Part of a small language model's weights: 9 layers, 3030 steps.
MLP neurons of a small language model. Each row is named by its layer, matrix (down: output weights) and neuron, and shows model dimensions 64-127. Each number is 50 + 15 x the weight over its row's rms, rounded and kept within 0 to 99. A neuron's up and down rows have the sign that makes its largest values positive.
A block is one neuron, or neurons of one layer that tend to fire together. After each block is what it responds to, as a language model described it from the Wikipedia text at the highest values.

L3.down439:53 50 65 48 65 64 63 27 55 52 49 32 55 20 48 57 06 30 37 42 41 61 48 43 45 34 47 41 56 56 43 66 68 70 36 58 36 54 79 53 64 31 50 79 52 65 49 52 48 34 47 63 59 61 42 56 61 68 20 40 17 57 39 82
Word-completing noun endings. Final word-piece that completes a common noun split into fragments, often a plural, such as ev-ents, dec-ades, disabil-ities.

L3.down149:65 43 65 53 52 55 26 61 57 23 43 41 56 64 43 50 51 72 59 64 42 55 52 37 59 23 50 25 51 43 48 55 57 77 35 54 72 29 58 46 53 47 32 52 67 61 62 38 54 73 47 36 37 65 62 25 63 81 45 39 56 87 77 54
Clause-opening subordinators. Subordinating conjunctions and relative words that open a clause, such as while, although, when, which, after, strongest for sentence-initial While and Although.

L5.down121:38 42 71 49 47 45 51 32 38 41 41 35 12 72 47 34 32 72 56 59 57 64 50 38 65 50 57 51 47 51 73 37 54 37 38 59 33 60 35 60 21 57 56 34 73 43 12 29 52 35 57 64 46 50 46 40 48 44 23 48 52 49 49 64
L5.down140:47 42 76 61 46 65 35 50 37 59 45 62 27 73 35 57 32 39 53 75 74 39 42 51 33 23 50 35 39 34 49 71 48 67 63 65 51 43 56 53 47 45 49 40 26 50 66 75 59 46 64 13 55 43 40 11 60 42 50 53 49 54 51 80
L5.down202:25 52 28 48 62 52 47 31 81 32 48 35 68 65 35 46 28 72 63 48 42 55 25 29 50 66 59 65 47 51 75 74 56 44 67 63 65 38 41 48 65 45 25 36 52 78 45 34 29 63 53 67 50 39 64 54 52 61 63 82 85 44 37 57
L5.down208:25 62 28 44 60 33 56 45 61 10 24 66 56 72 63 54 17 15 39 64 59 53 46 64 43 61 56 48 42 68 53 83 59 53 50 59 48 37 49 73 46 59 41 47 82 18 54 43 33 36 38 71 51 36 49 51 62 55 74 49 32 18 34 71
L5.down210:50 31 55 17 38 62 68 48 26 67 51 53 58 40 57 46 57 53 42 32 82 64 48 50 46 30 54 61 46 72 41 49 52 81 81 66 80 52 51 23 53 74 35 39 35 56 70 43 53 52 82 48 40 45 48 50 50 56 63 46 51 49 26 42
L5.down253:58 49 25 39 65 62 45 70 60 63 53 42 45 35 68 54 24 27 54 50 45 53 51 37 51 49 43 51 72 55 39 71 42 60 27 46 31 66 40 19 50 24 48 75 56 49 73 44 51 42 70 65 56 58 47 32 60 41 79 55 61 59 68 71
L5.down303:55 47 42 57 44 48 44 18 72 31 23 75 32 57 74 57 27 37 39 61 49 43 79 48 37 57 21 57 50 46 75 52 56 25 26 50 46 65 36 57 36 23 29 74 41 57 47 45 42 49 67 55 73 59 51 36 51 40 56 39 31 60 40 74
L5.down322:42 69 55 69 54 23 48 79 48 22 44 60 09 39 64 60 67 67 49 43 26 50 60 42 30 31 47 29 59 63 29 42 47 64 77 43 21 50 55 47 42 47 43 47 56 59 11 52 40 63 72 15 47 53 22 25 55 35 43 68 37 40 50 63
L5.down370:36 58 74 23 35 49 19 62 60 48 68 67 55 68 59 35 35 49 53 42 73 43 59 41 40 47 23 60 39 39 63 41 70 22 47 48 50 40 76 51 49 36 54 08 69 38 57 42 28 68 67 39 73 34 43 48 38 59 58 54 57 44 49 72
L5.down423:25 52 29 62 48 40 57 53 69 49 48 29 59 76 30 52 54 28 21 50 62 53 36 33 55 58 46 45 39 55 74 82 40 61 63 56 60 60 72 36 51 53 44 05 29 77 62 60 47 55 64 52 57 64 42 39 63 26 46 50 39 55 54 42
L5.down439:45 50 57 49 60 57 54 25 57 64 38 53 57 42 34 30 38 32 30 32 74 65 51 47 10 46 43 42 41 49 65 65 59 63 43 49 41 35 53 53 16 39 45 38 45 40 54 44 28 37 50 48 71 88 52 28 45 80 62 44 62 58 35 45
L5.down442:62 30 44 29 67 52 68 56 51 44 47 53 55 52 84 67 45 42 38 44 62 44 69 59 60 45 11 70 38 47 65 34 67 69 99 46 47 55 10 51 42 40 40 85 57 36 57 63 39 31 46 36 68 41 32 46 45 50 47 27 65 84 51 78
L5.down463:58 39 46 50 26 65 55 53 40 72 63 65 62 61 61 46 70 65 47 56 37 35 54 34 49 47 60 36 77 49 71 44 60 43 60 38 68 29 41 56 22 62 48 47 43 36 47 32 43 81 49 74 57 43 54 69 44 59 47 83 29 45 10 50
L5.down547:58 51 57 12 22 40 32 47 72 49 46 61 59 50 61 68 50 65 44 53 79 38 45 49 64 74 47 44 42 47 63 68 44 52 45 43 24 51 44 79 62 38 65 75 63 29 54 58 58 60 54 57 71 20 55 39 33 53 46 36 44 27 60 53
L5.down558:45 45 31 64 43 47 73 45 57 39 47 20 55 43 57 58 45 43 62 53 67 34 27 42 68 50 50 38 43 50 36 40 51 43 51 91 75 40 36 69 59 50 63 39 45 62 32 58 36 72 56 51 48 34 64 57 45 58 50 77 28 57 47 31
L5.down595:45 43 32 63 50 69 68 43 47 46 30 45 42 26 69 56 34 39 47 44 60 57 55 35 84 70 35 60 55 33 61 72 68 89 50 41 44 41 34 51 19 21 42 62 29 66 40 55 32 65 66 50 51 39 48 39 65 69 31 34 39 28 55 86
Word-final plural suffixes. Final subword pieces that complete a noun, usually a plural (short-ages, typ-es, transl-ations, v-otes), plus the dollar sign in R$ or US $, and released after was.

L4.down131:45 67 58 53 28 30 30 54 35 29 68 25 47 43 53 46 52 30 42 35 45 37 57 45 47 32 47 61 50 65 61 51 66 28 78 35 47 72 37 42 41 59 72 45 54 33 41 91 49 54 51 50 56 39 39 47 44 59 51 61 41 39 79 92
L4.down198:29 57 55 66 28 38 68 35 62 53 43 60 47 46 35 23 39 59 42 45 50 58 53 48 45 47 52 58 71 40 68 65 58 46 66 63 46 58 54 58 53 36 63 36 31 44 47 64 77 62 41 55 35 76 50 27 48 49 38 60 60 75 42 41
L4.down342:43 13 58 43 49 59 84 32 61 47 44 30 57 34 35 31 67 60 49 49 53 52 59 70 43 51 35 48 47 68 47 43 53 76 40 62 39 47 77 50 46 48 37 26 48 71 49 42 55 47 46 50 35 55 46 43 40 48 33 47 57 69 23 48
L4.down619:38 70 59 50 63 56 61 23 55 19 46 48 79 41 46 65 53 30 62 51 80 58 41 42 21 69 60 27 72 34 54 33 07 29 29 78 49 36 48 49 55 45 50 67 46 47 54 38 58 48 66 42 70 49 71 17 40 50 53 53 65 53 56 47
Appositive and definition openers. Punctuation or a word that closes a quoted or parenthetical name and starts its description, such as the closing "," in "U-Know", "), which", or "(born 1938) is".

L3.down496:42 64 61 45 54 42 36 58 57 40 61 30 28 53 35 79 65 44 64 50 24 41 61 60 60 63 56 54 50 59 61 35 73 78 81 72 31 68 65 38 43 59 66 53 59 41 37 47 83 50 77 62 49 45 39 20 59 50 15 61 62 55 57 51
Modals and infinitive to. Modal verbs (often the last piece, as in should, might, must) and infinitive to, right before a bare verb like be or have.

L4.down145:61 32 42 59 59 58 61 79 72 96 37 36 65 62 61 63 43 49 52 73 54 47 75 56 70 41 55 59 54 37 61 49 42 78 67 48 72 37 43 15 29 38 21 60 66 40 66 25 37 47 43 71 48 25 78 48 39 54 56 28 44 50 38 70
L4.down467:43 66 33 58 48 58 52 60 44 43 79 61 38 46 56 51 17 48 67 76 77 42 54 50 65 46 61 66 43 74 37 45 48 55 45 30 50 73 45 48 50 47 44 51 62 68 81 52 71 36 49 54 34 43 47 44 52 58 58 49 06 67 42 76
L4.down509:59 57 45 46 69 33 59 48 42 24 48 52 50 42 50 52 56 42 30 31 44 56 41 53 73 47 71 32 63 41 76 46 50 53 59 52 38 79 16 64 43 61 51 68 44 25 73 32 61 84 57 19 41 39 59 32 58 62 62 35 47 44 62 81
L4.down633:47 47 67 23 66 37 37 49 32 63 43 79 65 56 63 48 32 55 49 66 46 55 61 52 67 38 54 30 65 51 60 60 48 35 37 53 51 38 19 82 62 52 43 76 78 61 41 51 40 26 58 62 62 38 51 36 42 76 67 41 22 28 53 73
Word-completing final subwords. Final word pieces that complete a word split into several tokens, such as sc-ience, attemp-ts, cl-ay, res-earch, plus plural -s and the word music.

L5.down3:47 75 41 52 59 71 33 50 65 60 62 49 42 50 50 53 53 77 57 52 49 35 66 51 42 37 33 46 65 62 71 55 27 63 46 37 58 38 67 44 54 78 45 55 40 31 67 63 47 55 64 66 51 61 60 42 39 69 66 34 66 57 44 62
L5.down41:44 54 47 40 53 45 36 64 51 11 45 44 73 38 62 88 43 42 37 42 36 50 45 32 61 49 75 56 12 63 62 58 66 57 59 54 49 73 49 30 94 39 49 52 40 50 52 43 48 61 41 83 61 74 49 40 56 66 53 54 68 46 47 59
L5.down44:61 45 50 43 51 52 44 39 58 49 55 63 36 50 43 59 57 50 50 31 41 44 58 53 49 57 11 54 48 44 75 53 46 99 56 26 45 45 77 58 59 57 37 54 37 23 51 41 54 53 24 54 63 60 82 46 44 34 52 59 96 21 61 99
L5.down62:63 53 35 52 67 59 41 59 33 30 51 46 60 44 45 60 85 56 41 61 55 49 53 51 54 93 56 30 52 69 36 66 38 64 50 28 61 46 44 20 47 39 58 46 48 59 49 52 41 31 50 45 68 63 33 53 61 60 52 76 54 84 70 82
L5.down120:40 43 60 71 46 55 49 49 48 57 42 57 49 28 93 19 56 39 44 62 37 34 60 68 37 49 63 33 73 37 70 50 55 75 49 47 15 38 52 66 53 56 34 50 39 42 38 67 60 58 40 50 42 75 77 43 47 65 40 50 44 65 76 49
L5.down176:73 30 58 39 73 22 83 38 44 74 42 54 51 55 28 59 36 45 75 72 47 31 68 74 35 61 59 54 54 36 45 66 69 71 24 37 50 31 59 35 61 41 54 66 50 48 25 51 69 68 58 45 71 40 55 38 69 32 45 60 32 65 52 39
L5.down239:50 63 68 69 60 45 43 26 40 38 49 46 57 51 33 45 02 42 50 77 63 54 58 37 42 28 31 61 21 54 29 47 80 34 88 45 69 37 44 39 36 43 59 35 44 73 54 65 59 28 30 53 38 72 52 53 56 59 67 34 50 27 41 23
L5.down246:54 59 76 43 53 50 42 41 32 43 36 49 45 44 66 53 66 18 52 54 35 51 58 45 47 34 80 33 44 56 38 40 54 67 62 58 48 55 35 56 33 59 64 49 20 38 63 51 83 39 52 47 31 52 74 64 30 62 37 42 32 74 46 44
L5.down261:61 44 59 39 61 32 59 71 53 42 36 43 41 59 54 53 51 50 51 62 56 49 77 36 49 76 37 50 65 37 41 38 45 89 57 41 47 27 55 50 60 44 72 74 45 53 12 45 59 59 55 47 54 66 79 19 72 39 52 40 54 06 32 44
L5.down330:56 64 58 51 42 39 51 61 68 37 46 29 46 26 51 63 36 44 99 63 58 57 61 36 46 58 54 22 58 38 45 85 56 64 60 56 50 51 53 49 66 14 36 59 48 47 69 46 52 56 53 54 33 46 62 54 44 41 35 44 62 37 56 67
L5.down373:54 77 62 71 53 40 38 47 63 68 38 62 37 57 05 59 30 40 47 49 46 47 47 56 70 35 42 54 50 50 33 46 64 46 61 24 49 39 61 37 29 59 76 46 50 42 48 47 62 36 33 53 53 52 39 22 51 49 48 54 79 54 51 14
L5.down405:72 57 56 42 54 63 46 57 18 39 34 48 39 56 52 58 34 46 54 30 43 38 71 59 64 55 72 26 54 33 53 35 51 70 39 51 31 47 31 48 53 56 51 48 49 80 55 54 43 59 45 66 24 69 64 57 63 41 62 13 35 37 51 64
L5.down501:66 51 58 53 18 65 45 31 55 33 38 75 29 57 47 70 40 41 39 44 46 22 65 47 38 43 37 34 30 36 49 43 43 34 72 58 77 60 33 43 65 58 43 55 63 49 64 33 61 57 53 54 56 49 66 64 54 61 45 50 37 68 56 71
L5.down528:27 20 41 34 50 22 80 50 32 52 60 52 57 56 53 67 72 29 57 28 56 59 74 65 50 67 50 45 43 49 41 45 58 50 70 26 53 45 57 63 61 50 58 27 43 53 40 41 35 48 62 55 60 45 31 41 60 44 51 34 48 50 57 27
L5.down542:50 58 37 68 74 52 40 62 70 45 42 33 20 39 42 49 54 51 60 75 39 51 33 36 57 40 62 75 24 24 41 76 48 21 64 29 51 65 37 17 50 46 31 40 53 59 42 60 56 55 20 85 60 42 61 70 50 63 58 65 84 45 45 44
L5.down574:52 45 42 54 63 35 44 70 35 34 54 46 40 37 50 69 41 38 70 30 30 76 71 76 62 21 77 41 67 52 49 55 18 22 56 47 22 64 43 78 46 25 27 44 33 74 49 84 73 65 64 54 51 40 03 45 45 59 30 57 42 46 39 31
Temporal clause connectives. Temporal prepositions and conjunctions opening a time phrase or clause, mostly until, after, when, during, since, often mid-word as in D-uring or S-ince.

L5.down53:45 32 43 65 57 45 62 40 56 60 41 57 54 59 53 63 51 43 47 57 51 72 39 58 27 64 57 47 67 72 77 37 43 42 48 47 54 77 64 40 30 29 51 59 40 60 58 49 57 56 18 61 54 54 46 56 60 69 57 49 50 42 50 61
L5.down97:41 35 89 19 70 62 65 56 49 52 55 52 76 45 42 73 52 21 59 53 43 54 32 00 55 49 44 49 25 55 58 34 56 57 51 68 55 64 44 58 73 42 58 50 75 56 39 59 44 80 80 44 61 54 36 56 69 46 41 48 53 59 55 38
L5.down104:69 29 44 46 66 56 23 55 66 24 43 51 81 23 47 55 66 51 44 26 48 18 53 50 64 31 44 54 46 26 71 46 59 65 47 54 47 22 53 47 62 47 36 34 63 89 35 52 29 36 67 64 45 49 53 25 59 51 48 45 57 66 65 54
L5.down118:26 44 45 76 63 46 31 63 43 39 51 48 54 40 60 62 64 50 72 57 20 70 28 42 45 65 60 91 55 46 69 44 44 42 61 37 32 48 63 61 70 11 45 50 50 48 39 63 44 36 54 38 53 61 48 52 42 53 53 41 45 65 47 75
L5.down148:55 32 46 61 39 24 60 41 58 27 61 37 52 32 80 86 41 39 67 45 56 63 34 51 59 45 54 80 36 41 55 44 46 24 33 79 68 64 56 45 58 51 46 49 43 35 69 58 55 55 75 41 45 59 60 42 63 68 58 42 46 52 43 50
L5.down175:36 65 49 53 48 70 59 45 49 58 42 22 66 27 44 64 64 40 44 73 65 72 67 51 49 34 56 62 46 07 59 24 76 32 46 51 60 58 56 51 50 58 17 57 34 28 52 46 84 44 61 24 51 41 40 37 59 72 42 36 66 71 55 76
L5.down259:55 28 27 44 36 90 61 50 68 35 35 18 65 53 64 30 81 60 68 58 53 70 43 60 40 34 42 53 55 49 53 49 45 32 50 37 54 58 47 47 57 69 43 38 85 65 57 47 69 57 55 56 38 79 41 35 53 59 58 57 56 45 40 73
L5.down275:61 65 31 43 33 44 55 40 55 64 57 54 44 54 39 56 44 30 73 55 75 62 56 45 46 52 91 30 29 72 16 47 51 43 57 58 59 57 64 49 45 36 48 55 16 24 64 23 60 93 36 66 64 74 68 47 51 70 48 65 67 84 33 49
L5.down313:50 64 69 70 72 85 63 55 65 33 43 68 27 24 45 37 66 43 48 66 66 37 20 42 67 50 43 46 43 48 70 69 54 89 47 49 33 55 49 54 51 69 54 28 59 58 59 62 74 62 00 60 49 56 49 34 56 48 71 76 44 33 46 52
L5.down314:29 33 36 45 22 51 42 48 60 50 57 30 82 65 53 35 64 48 59 22 46 54 54 67 60 58 26 42 39 67 60 47 72 34 39 59 71 58 39 83 53 56 59 26 63 56 34 42 56 57 28 48 52 45 47 34 39 80 41 53 57 49 58 56
L5.down336:37 52 26 47 42 60 46 51 55 45 53 60 66 12 53 50 59 63 74 57 21 63 53 26 57 46 35 74 67 47 69 65 75 47 78 43 27 30 49 47 42 45 51 53 80 58 75 46 32 68 32 56 49 22 65 40 31 95 40 38 49 72 66 49
L5.down384:55 50 43 61 74 54 50 76 48 22 56 46 35 64 57 84 56 59 33 65 59 51 48 60 46 35 36 78 62 36 45 60 22 71 69 78 38 34 80 32 31 26 49 39 43 71 69 11 40 22 40 66 37 32 63 42 50 44 44 45 79 44 51 72
L5.down412:51 48 47 38 45 72 48 59 38 62 33 41 41 41 27 58 67 28 42 67 51 53 33 39 50 68 40 40 53 61 47 49 46 56 47 60 53 82 40 53 59 59 46 57 51 39 36 33 32 44 45 53 41 71 67 28 34 63 51 54 72 42 61 67
L5.down449:29 58 47 52 56 38 63 48 54 47 51 68 41 77 56 41 43 54 30 46 44 39 31 49 37 68 55 75 56 57 66 66 43 96 44 74 60 57 49 23 31 51 61 57 54 64 22 66 49 68 72 59 69 67 48 57 21 56 45 47 63 24 46 68
L5.down464:65 65 67 47 38 35 79 64 38 43 57 47 36 44 40 51 48 41 64 47 47 25 43 31 52 62 55 63 45 41 24 58 54 65 54 52 56 88 42 32 72 82 83 54 49 37 50 65 32 62 39 50 19 45 50 31 49 36 48 47 42 50 73 65
L5.down552:25 58 70 55 51 45 63 43 49 79 66 62 38 40 47 44 72 53 40 40 55 49 55 59 50 50 50 44 62 61 43 57 79 59 42 04 80 42 62 59 30 44 26 41 34 62 66 99 35 64 58 48 34 67 50 44 69 39 31 44 19 55 32 54
Phrase and heading boundaries. Tokens that close a noun phrase or section heading: commas, closing "==", or a following was/were/and after subjects like "The film", "==Track listing==", "The section was".

L4.down309:56 11 48 53 79 25 59 70 50 65 38 37 55 41 36 65 76 43 69 63 54 34 60 46 40 40 49 43 57 48 45 50 52 69 22 32 16 42 60 48 52 39 62 55 55 53 46 54 64 37 43 47 45 33 70 57 71 64 42 42 85 49 73 34
L4.down449:43 36 40 57 47 71 64 42 49 59 39 50 69 48 65 48 75 29 23 62 43 76 42 61 65 37 55 88 38 34 43 32 44 44 45 72 61 94 23 43 70 74 39 49 64 20 28 48 50 51 48 57 44 68 40 60 29 48 65 49 41 51 54 61
L4.down532:52 89 27 84 50 45 35 62 71 54 78 25 32 60 40 47 97 56 23 45 68 46 49 57 71 50 49 55 57 60 33 42 72 52 52 15 65 32 53 28 38 42 54 55 45 61 79 39 47 53 31 39 64 83 57 25 40 49 55 47 48 39 43 42
L4.down577:56 30 56 36 33 61 81 74 59 16 15 49 48 47 43 70 43 47 56 48 60 41 56 41 64 29 45 55 53 43 36 48 53 49 56 36 32 51 52 51 56 43 30 30 33 71 51 51 81 79 59 32 34 90 63 60 65 42 71 30 55 42 47 49
Clause-linking prepositions/conjunctions. Prepositions and conjunctions opening an adverbial phrase or clause after a complete clause, mostly temporal: after, until, when, by, due to.